MLP neurons of a small language model. Each row is named by its layer, matrix (gate and up: input weights; down: output weights) and neuron, and shows model dimensions 144-239. Each number is 500 + 25 x the weight over its row's rms, rounded and kept within 0 to 999. Numbers have three digits each. A neuron's up and down rows have the sign that makes its largest values positive.
Before each neuron's rows, "fires before" lists the tokens most often just after its 100 highest values on Wikipedia text that the model never trained on.

fires before: "| ", "|", "ong"
L6.gate159:512512501531471504494513486489520549505494470539490541486453491483492475536476473492455482511490489497515533510505525524448496523506536521516528492459511528524517553498455542494522502532501521542483494469476483528465542482515523496511471448521468512499460441503508488514522463496522517533
L6.up159:514504501517475542515492482496493486452457452514463479488531473484482474521494473511526548500503511512506534526525504495446476524512508498481517547463489504511509533472497533521506501505498506533483496475502472467493492463527468506441526489481490513520464463459504469484546501481491561518
L6.down159:513486508536507510532479475525470468487511480513511501521508502490447465473493472548553559542501532509500519472479482460493498522479516530510503539454493512513481505482491487469565500484486498528535489463526509485526507504518476476489531527504484520531456523544502505464518507479531507496

fires before: "was ", "is ", "are ", "were ", "have "
L7.gate557:527474478495477488495532518515533500464524515490512483504533479487511472462528499525527496503471473511480501507514497455493545473462487491495528508476584523523500530517472501509547495481527525515488524505499501492513558511492479522476510499523486502490481534491550496467472484504477476489
L7.up557:506504473525472481477521523521496485515491499454521481497519486506479528485550473468508505507457537524495495482498497509497460494503507476504456491496508498468499534486538476477460501450509528523555476439514536435503505479535488526463489498527486507516494543516507505507501470511487491508
L7.down557:507508502513519511462506490517496470492423496517500500473465486528494465538471457501504502569541481485438486511483478510492494493509502508514485494501566449521481527511535471498452511507498477502472491485490449509496506490481537479489526481414499500518532498562441529500521460490497493505

fires before: "\n", "- ", "==", "The ", "== "
L10.gate358:514468483471512469530473482489489472509494490472527490499516534538569499511479470503511463522512479530496496504481482467468542532507501507523510495539482532517498530457524486541521454502497494497489519457480466514511502487505474501479469430539469525455470522497489486464507544474482528520
L10.up358:504527494494501508553527468518480483499480491499526537524496477481501486544460498503493483535488533491526472530530543508512488507515473474509486480511533452470490477462565504487469529473477526519498463498495537492527499442530489492457461492517503547454494502523480497459484503511538484473
L10.down358:503474482495465505492515498516493510505502472484484476498467456479482467512496484490494507311425522492522503495461512463513505513514500497507504491470455495489511492538481515480490515508486484526482456531501517513501507478480490469477535496509536488492525516541484477565472472500487528514

fires before: "\n", "\n\n"
L6.gate909:511461498491504471504483507541487464467537532511507510489468495517494505522480539488464455486551501531534506503520483513476520495534448476495524521473511528470477511507484513510546514522462482499518520493542489506509510537473515505537513467544499477522500519475478515513478506512491510539
L6.up909:505503485514500493557467547522437507480522547495544494494518467484508487534519477488487473534498511495511516491501507517500486526533502456496497492495511496456532477487519488503468512514475482472495527509492506509528507530478490547502513503506481452513544521473487506461512490514478469509
L6.down909:524491480499527471532510502446500494509507459508529464542528469498505479536507490501488494585463506501460492501490551541511455492516525513498488518497512469424513496504508472491420522517513514523498484486476509494527455498508473503488511505491469453513505515470512530498503460512495482523

fires before: "| ", "is ", ": ", "was ", "("
L6.gate991:488516478540467509441526434471503505486471502523520507457531471492547479517511519474499530515496427517490532541458482470502524515500503510481492497497543502451463525506521502461487482506517520526529481516493489503498490498529488479502484452479509477545534456536537448439494505528501515516
L6.up991:509523503517506498494506478522495541529528540466582528466524510527551475507511534482505516523502524493464494516517498527513479525474496520455471452517495491459517485472521548518502475485512487538464535458500508504493455482544503498531516466507500485497522483513497467507500506493518508492
L6.down991:501493465528543516445514457531482496522446522465492498478502477484487492527496516502506507491485521525477489512504485469503472479520440518475449521502514478498491523501502512488488505552487483498467486512503482481503520456505569490491451469495492519478565497475517486481524487497534511497

fires before: ", ", ". ", ".", ") "
L9.gate519:516556452507503467517490505546507488530489509533496515496493469521482535506512507503492500492486478486481534465539452515525457519449473509542531480520482507531508512541489490497514490547515456499492485490495453471486507507470518510509489476507487520552478542486527478490559478490563497536
L9.up519:504462463519539473463472518533569517463473470474508493519486505495461445474509511537503472501482572503509509501499513508559507472506510507480512520481499485488532484476530499491521548447491504493483496473502475509459476477517472493493467497533493498501480529494504480505486511464512501478
L9.down519:487489494464509483464478503512500505497554480555465522525523491508492524517497510508502502669509521504522486475465484536552533466513504531469538535496525460544499475517498474516501505503475501509538510484483480506518488471526482480499477525523519494521502491490529498499509474516528544485

fires before: "| ", ") ", ".", "−", "9"
L8.gate932:516517433528500481520510537493500491518535521503491522468494491503510481539477466488487474514502500455452472516517506487493536517481505477524518522512500490484472529463497523474491482479503489534521489517500486495503492506444525554511484480490507521469538502452495495501492491513505512513
L8.up932:539475504528505499441525489479487510516477539477487525478484459505499497503510461516486496503504495509517495477510493518556514507526504457469494477543510488469476499507464484508527526499492513553519484533545513524501557525532527459525507468496506494470510541496523452512500508524551512499
L8.down932:481502532532471520531552529517483517476495510510467500507499477471500515491515477525485470416500477457495500500480474501506474491499491519475515517493554502505521499518490478452474578549487497504502507489510460473524485506473479487503492486426494503504507510509493497515495486489482504478

fires before: "\n", "- ", "The ", "== ", "=="
L10.gate974:511521522468508473524517525560483472529527539488547523527503517494554508469490488519461465510533493463519503492471490530486463531491485523496500498514498522450442512466540483522549552490486470493457469508495473521489493485505487521462444461539512528466478528509475525446565530486523519522
L10.up974:480539498468490510487527502524483491476502509514541556544538512460509469518460508507543490563543520487486513522487449508496526502532484498520475499512500501523508483462519483540481493486537466504463535501485451549499534522526530564510464479507493551487468551501478511434499518477522493486
L10.down974:506515507512489493513462492469533479503503525512499462463424498482490519493519506508518511297480491503493495516506519494497480481486510509490534500489508489504512499505476513490492514509531513479528494517492504472497476505506483496505520527494515477540500481501524488567476494529483495483

fires before: "| ", "|"
L6.gate790:509567476531496442486523502499488482518538513537530537487502506492511510462524485507500477509504511462521527477507489511504476504496516497483502472505512437526468522499573435478512482469526445507564477503467507474527442511505474493510491487484473505505498529494493517531471490481493480486
L6.up790:508487526511520522515488501541518484488528422492512476495503481547462528512536480522497514486452510539479512549511576478568464485542532522442480520517487517500529456512473506468537496504536491491512496514521509475497506512514484501505514493542474522452505492510527519513450533545530507504
L6.down790:501494570503505529502506486488550521494516509531484483450464491497524528538522496503517470417520477508474525565522486504511528482495503531495503523474466503454508478497473517479529484493489531508523487490484449478505498545476512504502470466485495492502542466495493527519468486467520500501

fires before: "| ", "|", ": ", "of ", "film "
L6.gate832:491521549513513490493513504522501466521496452559472507509532495473482497524513461482506529524473477474500563525502512486501548480454481543473503519487490481480485482500493526464538512539495496473445494523463480539467453521517505499490531463483475492542497490491484480482497487467500534448
L6.up832:549537471529530524490546541563512509511576489503484511497502517482534546492489503536420516533513489478489512538542505476518514500463490508520519530505495517482478498485538499500542505505480456495482519463513476501476529475516527488508523521520508545501470508503496501513509499485499558474
L6.down832:493493513497493514522443503447449496506469441496437499466472537508508527489498517506516527450489507502522487489495464492508514487546498480476491482513519481523498444483543480515507533510498523486490501496506480489522506516503519518521539486508502502480518506489500492480489518477517550431

fires before: "in ", "by ", "on ", "to ", "at ", "as "
L8.gate292:512487468450520547509533510518449491515508520515516478464495487487515548554460479427538485505502536479470505459506445488520488467461500469468534500476491504483514511502514437472485471529550502552497482487489490519487471465530472504472494476536510522543487486441533476505501542488471461496
L8.up292:499504501476518543484513456510506550488532502532475509505460535505517519494465518496536490505453505478464493513534493489474512506482464474478471493524428522545451517513482520499439519518531525525461475483478515485478474527484523520476534492498511491494495520513502486499495473511439521480
L8.down292:510512482515480526489510459520501456474522511490465487485513520512513545522494487494554488467511540521479485495479512488504547527480528472499490517489483536539480520490496497494437476495516525517466429533480488504485488497472488531527509483497470512524488480531496523470506479484498510526

fires before: "| ", "|", "let ", "\n\n", "\n"
L6.gate182:507484469454519486478467487528513515478488485540461537536492546501478525519477508524518455488490520490525538414494520498506466516519486532536510526492457512499493473480476512500549514531486502535442474506477506518491470512481532509529462472542520492516513515493552528510512462516556464473
L6.up182:504470500523472519511492562517499527475510505479495482505524457510477510529506491578503493541474508474525533490478575506520472566512494511537447527472462452464527493548480530529486471515528494531494519517502503505482465518498461497511493511473492469454536542480533492452506436488537509511
L6.down182:511466515532507497533496504482525540480502489473526514448517470538491494487470519524523511528495510492525522511511467558491501558460502543508455498474501464506492529483480480525502487496484552503499463453488482498482425504496475467491524543484501532549535507529508503516534520486461528531

fires before: "| ", ") ", "=", "is "
L9.gate960:509461445481516492507525495505468502457508514475473501480510520486517501509541478474512477509492485483438517545469503512461456467510481537501501497500536495531484523473502489479464467502505506518508514495548486528538488509472488525505508508511504482503539517507524464477503522435476522530
L9.up960:498469494508466509525525524537503505511496472483547482556492493492531535501494528511504458498524484487494484466539455529540523539527489490485489503477511524491516488474516496529543491509513461510477472485510536518470503518544504526498506519517537473520504504517500463482521493531475470516
L9.down960:476462477521503495548480483522520481529511540514446457415459519511446470498497493485523504514461481501462505487502535481505474485400504494536508490512503474536506464521457505466526506537474526507512469516499476506550472481448529459490508502492486496493503550524484493497465518513513494521

fires before: ", ", "s ", "==", ". "
L6.gate555:483510501540515478486525538528482480553532551459542492540540530513499490468530494517460493503507463500470491506521489485485509499457502522510488474493495527509541473527501507513490515506466510596492491518510489505541502491424505547504464495522490525536559491483495511505469521516528527532
L6.up555:469511486529521511528491520544491535526475489529474481488508475511479491525478498453492535497473511483497514487474509499548470506483523515504507482494513491517466522463537488518442485530501488450515466470500519482527509489521472487526471502472469506456476490551501513538509560510518484433
L6.down555:509513533504497524484463492494502474478494508500518517494497522491480503515506500502481449497547527496520516438507526458526465509495517482494501515476525490470506497518505536480517492460496522467512462510528480488499526532547479464495513520502501484499494473515498491509569459498497512497

fires before: ", ", "s", "\n\n", ". ", "s ", "."
L6.gate942:528471469487466413489482524475533487524500459495478474512496491495517488522487495518515495512493467503471487492495498559536465490500486502484490496483506506529481535516387517526484470466513492448534502481493514518500511486520501538468547513516482527523524537465550550493496501493514486470
L6.up942:525472428499508466509458562487510498507490508528501473510498488483489492557467494519527541495518480479490517493473491501483509543491479504553529510547480507466523487491527495568502522480479475468513523486491486520501540471539507510494512518556548441535525520477504492482538475470495489531
L6.down942:470482511540538473521471521543485501498444500504488471500511492487489503498557547511512532678501534445534504446473485474448521498511489500500503499472527494512505528480522503494457500568499494477522476531503489531546493508487513510512492497477491542465440498454484478514526495511532498477

fires before: "0 ", "1 ", "2 ", "| "
L10.gate513:510467505475518469517497503512511531471494506471538496542503505461501492492507464512480495518502499500445578486496503518469435492509519502491511514529524479494495561485502504538450535525516556479523481475532506506511511496530528464493452471499512545480528485503509533451494502516496488512
L10.up513:513479465507530491515494482448505505517482500495536498529515565480519495514489502492449474547531542464494500528450440521457518493513534497486519521520508477507519493478560507527446505480491517491536486485530506466485502458487508508520471487468535495452513495533480519486511483465504496517
L10.down513:517473549530524495519504509543493504551500505512476494503516523456530515481515511524481495581487494500502514493471489468487516507539539467514496498512488545507510465491499507526517494501491451489502515517476496482488485473511540486508473535499487505498462485517488564482509472459540493489

fires before: "0", "2", "6", "1", "4", "0 "
L6.gate415:508509441489488504524453543478476524519470517513489482448509428511503500471502523443493521493512470502492470497477484467524500517513499465543518532501528484485497519529502475519471528483508481501536527494521485460496534461488538535519480508489495514467489541495485507474483511487523518489
L6.up415:474474480536523498482466517506458508502456530521475510480471486536487527473530506492477526482466514524459513498496499493485513534481486530473517544525480526465504510512495459510478513479510501525529533483490480464542529496524559510517512525528473466520462494471513511479498476534512494492
L6.down415:503558506496562470483478505485532516449453544509514475519527506501488444547493482503504484554546496505484477498474520520493518461523478501471485493484510480465468515497489492467447542483476494484550471535506538481545555471508488484486508528450458500505447497473496516530540497490533495512

fires before: "s "
L9.gate348:480544488480508493475504553505525484509494502488536473508488506524483489562492529465498462481472527500526463544492455537497501508492529496519503465558499502541485481470452482487503463495553477526534480495470505509511491551511495494513517548498521450480470439529512504499523533468490529513
L9.up348:496472521486501510475446463537492519525478528496458505476487496481483535519479475497481478501556497519492484467452501488513488529500507511520492512514513467488492472513455497480496452498471472527492483544498465497474440477513493479528530496462519512493496509487541518512489503508521468502
L9.down348:480477523501521534507496526503501507492519536490520517502489500479488527480504506491478485455520507445481486466476499526483491487509469517474509507488548496505446527462534527457516512511523503491499484523499449532512469474472476510524540493513516483478500523526478532548542492566464484465

fires before: "| ", " ", ".", "×"
L7.gate332:524503509487513512585509504550487531449516496568528478534478519468529506493509505531534487486471497481484527478510484495507488517515535491472516494469503507499479515509558481513508534543508492498505499497490471474495480515533473537475474509554510516534478533510514511449530496479537478508
L7.up332:486514466537504485501500499502524491492474457516487479520501511498486482483502529486511488540483480482553485543487516492513492501466510520480484527505470510510520508510472495519532551491503486519538509501476488485488508458478472491486546494551542505536504470507506466500553450483555501510
L7.down332:452510528504493461516500487494521455511483481495481503474448497481490511502495472460490503377523492502520523491481487480542477525485467520489461546517470491480510504531478468504469483498472520536512522514463498482498501504517483432510509505508501462511530438506481468485530481503541491482

fires before: "s ", "t "
L8.gate525:531469458548519536559494522528528470490485490493505509511498515508462512503511515507518458474503489503469486476496531528478493478472469516506510494455494503532520518565514473460513528549526479557502510495518524475519503488505493508490523541523535503515535516537505498488513497512487477507
L8.up525:482456518520509474510471493526439541458503525490493490500511425486516500527475520515478541517485527509507592465470497524461485510459500500436455475481479507497486499509526508533478499475487524494502509474554505503453530532471493504519489507508490507482478493492508510524511522481509477486
L8.down525:542545497496526555488516463486493521452533483488538494472517461463501511503555509493470479455479468514472473517489511494497460518510510504535462447491470514480487522519459476451484532462503518519488567488529495509532476513534507522494497527507542472459461534441474491470484489522450496525

fires before: ". ", ", ", ".", "\n"
L9.gate412:524526517513503480469451469503545517502497531486456467512514474497456511537490484493459519485495462514455528519512464493517516504550504499479494500486497516548485466548509485478489456468491530489473498541526452491492478526517503468519472529537484549490497508452490466510527494507509555510
L9.up412:513509520514513461542513541490514471506464518548495476508507516531528501548504487455498531504537498468515548552516519527545498510484504519543459521498453541467546494514471511511497477482491508516501495520513490501517513482527451516510527511555542500513511481447489512488484499486493486526
L9.down412:477492489525548456458520445450487514509487509552511524530484462467506525506508494521534429558500476499509489545501492494508539521483498462482512479506477527510483501462503487560522465511486474503509496509472521501423511468525505518471478471491446514516505457454450494474493461501555511449

fires before: ", ", ". ", ".", "' "
L10.gate117:525469505529545460523505511519527470507469525504490466460478525482466512471493505550495530488491514521498491484503504517506496501494527486575521523498507512489489522542517489496512485490507489512518501510488490501492509530518543437505500469535480486512480503415490522565466482465521511476
L10.up117:522517475511499462494453511504522506497544476518565494497532514482503463509497474508490531490499516463472514533525508487522483514539511464491518492520454491511493474516506484496533485484504480524527493490494466484522550477539527499485510477499488486530487474462486512506517462490497501495
L10.down117:470475511526526460461511491455489513487512517545510515577474523499492482514519468502511479629538489512524487531499489480486555502565516507501503497528499513526515488505457523497497533516490461496516521512518506494496519483546494490495514525496511513498508503465482498524498477508501502493

fires before: "| ", "(", "|", "s ", "digital "
L6.gate960:522491527539514485493495500510492510470484515504491519477471503460528490515505509490460537495479472532467524548457500515486514492538509520497496496530517537512526489513471514503471468506483502544496492492473507505502450474529497538470486489523509475491515495501477461497489531496487457513
L6.up960:555529502520527548466512461467542485531493497481483537511456520512496485522556475527480494513508479486517502465490514479515517492485531532432502488492475502482522503504442547520518499505505478500509501511511454507500501502476460505540514474485508506530481491512507483535471508513518505534
L6.down960:528488536428486533519520543536489496459486487502518482535496522493464495471465503513540544529512501506538509501525499506528490479518504518510504524513559486478513495517530506508547488514454470450485544500554536487471568444514541498500488467517531503490472490525515480473469481489541487537

fires before: ", ", "\n", "% ", "°", "\n  ", ") "
L9.gate428:502487508450496477448479511489517494492457496516507495468495514525480543485466511498473499499505492537464527494500474507479513480521484524446492535512516512488498528459471513480484476499537523494546514516454460481513504509486486471496489496472465538535549473468494563507516517503503482519
L9.up428:544485523521502462470493510502506496518513479537505472504509508491522483518512440474482461483496452504520471489496508540495516504536437540492479524578488484443483486493474474470476482496514509461480474546502483488486505486469492482488533473515423475431490528479494559471526500451512460484
L9.down428:487524510500476513551486467454487459490514481524515558498477506487492458471488474516495485601518484520475500495498512495476458474474495502537474525493466509520492538477500498524522474531505517515495485509525448508503490528509468499455508499462472494505524500554431507518550503493480507512

fires before: "| "
L9.gate851:508532501487482484513493508515504507493520503533470422503495480543473521512500479507493521463526504512488511481528452486496486559499495485510525521527543489521494494512499403516460499524518498513498497466498530526491462514496503520507494525498484485470538481494478536527516467501506493519
L9.up851:534458494531558492497477509534498487471536509479532501523524543456468506547530501539500485524493488491464520534490525474498482466546467499496499447499477523513544504495510512492506531512514514537486511525522510498508514490493478453493481466471491491526520519490545479492476507509474451489
L9.down851:494498512494523465490500532488495541461521525486464498504472508507507522486512522506472512436484489503474477534485480474490492517529487472488520477487529489565510478497472488487502481514519509507464487508499480506550514515487483456496489493485517482481472471508516508472523461474493497517

fires before: ".", "| ", ","
L8.gate957:508461506513503477448472494493509544509514489493464506501446527465473543528533493473474485514467518525524503494475487433508493513472497532514512504470502551502457533522512521509505520484517525547520544494506528498513524493523491485469470515500456487502475479485509461508508494482511485483
L8.up957:486497515503532491528570491495502502529510503495500455485486485481546491480465469529488461470471499514501505494495527590529493442513491516481497522502537515470466497525528466527471500506522485513506472514512526495486523457497453505543491473489504499520500551499529474530529482517454453477
L8.down957:529540508526501508509489492499517507499552519525499460484477519480466492463476535483500468485475503537469518484481508487466466451468505552496526496504484508495498506527499522540525462500504489512504454553475456491529465484477485474500479501499521510533538501456495494515505510526501491527

fires before: ", ", "\n", "), ", ": ", ". ", ")"
L5.gate848:507474491498494475486474486493510521471494487457486496508520497502504508533493545524526460490534522497481495506507458516487472480494500515520500474500472526496508591525497512486527483528524534511507464473512495540540499477480527494541493495429477526481492474515468477495507470486490477500
L5.up848:468486491550499463515493508500480457574484516498536465500505465519518467541491498482476501504464458518472496523534498523527478514512522479488483508498543501487522507462492514489489496504458534493501492528517481525473510527476474487515504498518481480503576508471493535516542490495459484484
L5.down848:519499491485472510471513503511532490520540515492508514500471517492498511491475485509537532493535466475535484487520523484532492524470507503499494478476492473488509506486516507462460515468499491478470477481520501523486485534557510460504481498485483509508465496441513510460453449490528556473

fires before: "| ", "0 ", "1 ", ") ", "2 "
L9.gate418:511513472485501504450516514446508511479451479520515532498478527465507494517482497442484471467511485502476510511469523545514482493495524523457467505522563505518509505513486450493489521544515488533548471495508535460509552457513474474529499479476443495457488476550508526506500500504520503492
L9.up418:472492515498504542504485483502540492526550468520448494496490491513467476493468489538485505506485465509491511520508489517473490456468514484467502549531495480495526507543466510516527498478511496520493530495503478450516471525531467528543427540538507492488509553524507492492483481513493509483
L9.down418:517446470517512491465494516503463510490488485514504521541465471472546510520505558497496503423493507543476529510506526508493513491512455488477498524509472500487519509509488478497456483495487521501464502502536457443482467479496518484517482504477482471482517528474478488470547483452516519518

fires before: "| "
L5.gate672:499513499513502509470513505479500541489457480511492510483487541474491511488532528468447467500487529488551496496504516489545475502489483533459513559487489521501505496514509546501496495517526487507496492523507521489511530442512465454540451449508507554526494466475509530496503511513544512540
L5.up672:533456449521498534532515498459496500441489463508478498486513497494488472524483547543537494499493525507494505472483526502510461490506475522506501511517484526522472497495518491519493463521526480541522510513512483496502491438499467469483511470508514491487529478505529430477545536498489494498
L5.down672:539520504506529521480535485488537537490513531470501481456509504487492490520476489519488511587470577527482507490487462481477459519476495497522512540515486505479523474495502469499521478554484515525513485485459515497505482486537503516552491525498435516485467477513499482470509539495497467515

fires before: "| ", "(", "% ", ") ", "(−"
L6.gate618:510508443514526446463499464518504539516492505505517530483485515510498488464466480499458449481504489489465551503526503474516497520542482507532521470496476501497499474504502456516524487504503514522437498500476519514493510467464504496529509489495461456531528499492543513496498452504509510524
L6.up618:534530503528493471508541504508469496553475516458494549462513521518487450504479467494501455495564518511471505488498533514494486514513487488486484491484480488492472429450474456541522486500485520552464498479501501495471472493500510437527491487540481480525508518502514521497500505476510522512
L6.down618:466462477521526497494549501500486480502492511495525471449477504499501498541514501525500437553522506511510512496468518510527492502468547451458503505483479493488507528476483482478544510543515507512493445529554470470536506474472488453516543495500497490524501525471503499444524497483521495501

fires before: "0", "0 ", "1", "1 ", "2", "4"
L9.gate368:544482455498516471544479511542543469540495473504463508500517532493515523539493492538490473498513489471493514468486507467514527496532440516528496558526482475478534545504518531476532533493520479513506535502521497499504503471495525511510492471494519488522476522464499526484508553502496488460
L9.up368:446471491499470489528447475469461450491479472520420519498517525500507528498494454509473490498505510447499486491497527489527522523512481523499466496497537520492498496509476527493492528528512510472515545530556516479506561459515529523515516502482507539504488526490483477470449539508478496449
L9.down368:431522465448467465504502487531496471518503485512511501515481523491546533519506462485504538533497563485524481455467524510478532477533477473475527516501530515502541513503474503497508523504516480543497473533484503513516530475495493494474510482511496492521460458492478496487534478541484471489

fires before: "\n", "\n\n", "The "
L10.gate898:515534450467505501492500489544470449497532499470521520514508538492497539518520543489523460490486488505508504476486537474456518487479495477527500480501527502526441487481531492522542487510492453494455527465548501512504491502498513523485449528525468511479505488499475520498422502519491481512
L10.up898:502489546497509493495514523502480510514441519456569528548501483483547507511451480509483464529534510472497463522515468499507514491525478515497461546525511513477475532478515475470507492482502501515487484494504517519481477494521447504478491488478475493451515494512488532469507498535557503545
L10.down898:483503498500494524473453488526468490490505513512497489471471514478487508508494526509506505319480508499455517479510468515503525524512482479480483472502476497493522503517510512490503482484489531526498532505497500518489489485507540459481487511509492504477485511523516526553508490536483491498

fires before: "s ", ", "
L7.gate297:446473516497442464458525507511488475490508469490487494475489514499495560505493495502444460494514514490477522487512471479506516491544468494496510535480554503455514561521492464484505529482556545497538487496518464505505514523448492485513549507524506523501525460510526552512500487502518497524
L7.up297:482480480538536475506520520479451537500450462482510480514506455479529506550508529505482496497537467517461510508483503513489529515493528504475471490467526474504517475469504513465528538530484513500494450513525519481513493480508485533481512500468476487490491499477519516511547486461529454546
L7.down297:510483511540530472529512518476530512546503500530501516489502494472490550466515459504496533483471499445523495510480502469461487541516509546504510517478457526549479499489511505469496481510517485510475512501494505477484414491509491483499517527489563500485492526491525498500483486531527530507

fires before: "The ", "==", "- ", "== ", "In ", "He "
L10.gate429:469512505489496499481505526511486487539491474521511507519511528530545517480562507547484499483505532466505486493521512502468486518509533506528527522526523452469507472492482471498523506483512493508475537448493460490507514532491500526519512457512487500462551529461477506458515511510500487483
L10.up429:508507522500487506523562502526504532518516514486505535541505522481506452541463515531464486499484528527572469529472487491511511504498488500499506443483478513513447496484531527507486519514535474528497514473451523529491509507515488550495478491496497521466518503524490519497531527498564542499
L10.down429:498503489505532501501473518507510484535497488517487484514466500523489538466516505471486525238532532472513533489499521503510502478494515512512498533487508472445512487535477467476488515498465522515497515508486493491477503501458521469531505515474506440491547518483498509513483503497487519488

fires before: "| ", "\n", ": "
L5.gate778:537483499464506454449505486484521499502523508486490527435424500539488475506486514511498484449497502512450523511497511469499485481476479512515497535471494533499458550532495503522509522513518519522478499514500522488490466511482484492494450496520505490513512533526515518510500530482511508486
L5.up778:539534511476541447497500503483535535524511511495491519474519492521471512526494463508498501506471521521482542518521529506511481494453494492501456537473538491487431529524490518491499496529528449516475502530507519493489438507513492521474458511506484501492474512527496503468509547467512495479
L5.down778:562504485519512454485495485502535517450478483492475514467536446494499488501481532543507520470502532519498541508518550516509498512519494487482475490471517460536481481527497494500510475502516442505503485522530497471494422536495468521495480493462555507537483512498515510472471504483469516499

fires before: "by ", "in ", "on ", "as ", "for ", "from "
L7.gate375:439449542497495542496514504490539518451485504565520485535496498506535504492452496491499472493538529544520534502464465508512478505492459486458529501471460480516437503529496515502523511538549539507524477496484480495482441497510497517503516507517493495529522511485496486502513502442476463482
L7.up375:480518460484479495521506488529511553465530473510539521489503493456533504490495477508507453522504528517486519519519487508485534469496518457485507516498419492452452495494470499493502482494532502509506492499486496490507459475525558532549490499459478501537488503478489476510499505497472477461
L7.down375:492512476480500527524514463505499519500488492494486473513507515512495497494481473454489499532543479524438513468494536478518480498494495501489503502482493512482520505521435496503478496491566512508467502516456481537481493526506487501533495485448454505520505477451514534481526502489480500466

fires before: "\n\n", "\n"
L9.gate283:538478518469519456523521530525498501491512492526499490491476524484521524551513477510476497506515495481485494498588502483505495460488468572502522505513517529498459533518499512510513530481487513465485477495523530504458502485473506464540476499523515490559440473506507513527458464451486479471
L9.up283:506512491523533501506488513517507498509498498501511460521530466515509525522431516515516473505494504463518469440530566515506474494471515536529481516534513509471469523508485511513470517505496456498475493508522522532502505521436488507511442505469530484497520522525495522502522457498509504512
L9.down283:481491480569498468515490515504527542499499506471542536507530496482505493518489535508445508597474495490434486498495509507526530548518523518483457528486490493464513507484481412508465532541436490486485506502504499488502499501482455520534514495509530531491515507489498502491506477497487472523

fires before: "\n", "- ", "==", "\n\n"
L10.gate317:469506478492528467489534512553477527512566515497521486511513560500474484522431507496497466541510506474510485528497506538467494495507449484549481502511526509480467507486536508515528493498490456490501481498549496519519517474463508545519512477491486553478483544529535541466445507494523508510
L10.up317:484487511503491510504496480485495493488502491503525537554533519438534480487477484557514475504461532483513482504462504534517501496494468490496472513517505547531452522447522480490501522513523484514475497453468494485489515519514485501473462490496465489446496525468489506476530557493510515524
L10.down317:507497503490511508496516518494524475505480459493493480485485502483504482510503489472497519229512520542518477504482479490500499495529499510508541499523461494517492521539476498496474500488470508504520505515527491452493511504512536466488506504490496478521463451487491511543554487495479504464

fires before: "| ", "1 ", "Candidate ", "0 "
L5.gate106:515459502490512511479503466472488553460499514510511485519506516524485515534495549505478491521473515529488543506535504505535489532496522526527527519492483475520509497523478480504539533529550483512498509527530527535495506464527475449507493443496475525480508496484508529478500532540448451505
L5.up106:507505498531500493493488521481483512500483500524446505514485504510478472439499474516497527512500516485540511476491472507527495491527428528521469530555534474502472482519497500465496483512502535485506473500495502480555513463509489501512525538448520523519483482476507495441499477513531504504
L5.down106:518522473476532513507509513516507485453494501489541497490513473497502482498491457502472534429509498513507519507491506499456504484518467463547525495546507525507497501503504473477494446533506546501487499511456514482541474501505493524524497480506501487487509512541489513488534501520494440499

fires before: "s "
L8.gate722:497495498478481483434521489498506511476474480507535466524487511528529508510520509495464487506511492493538485469512513512488472500484520481494497472495520500498500569473456485531486518500539510480518476497473469548505541563523487510507502520532499501508487501504504565497525510466509549512
L8.up722:440472499451488524543493493505523472551480503554503462455526483485506496484489493521484494523505520492515521502519477505482540562512481521528481493521546492482480487501489507533478511479469485477523518497519516522457499475474500525456509490465469528480530489495477499478518468474509513519
L8.down722:567505509488533522515499530485535523484478526499488535486503509491494518509479481457491497531501497499477461447460469501519466485509514496514511507517469511494491522547494462493486529522530466535511485542499507418526504511517489482532504462494510500563458503507535504526486499509519502498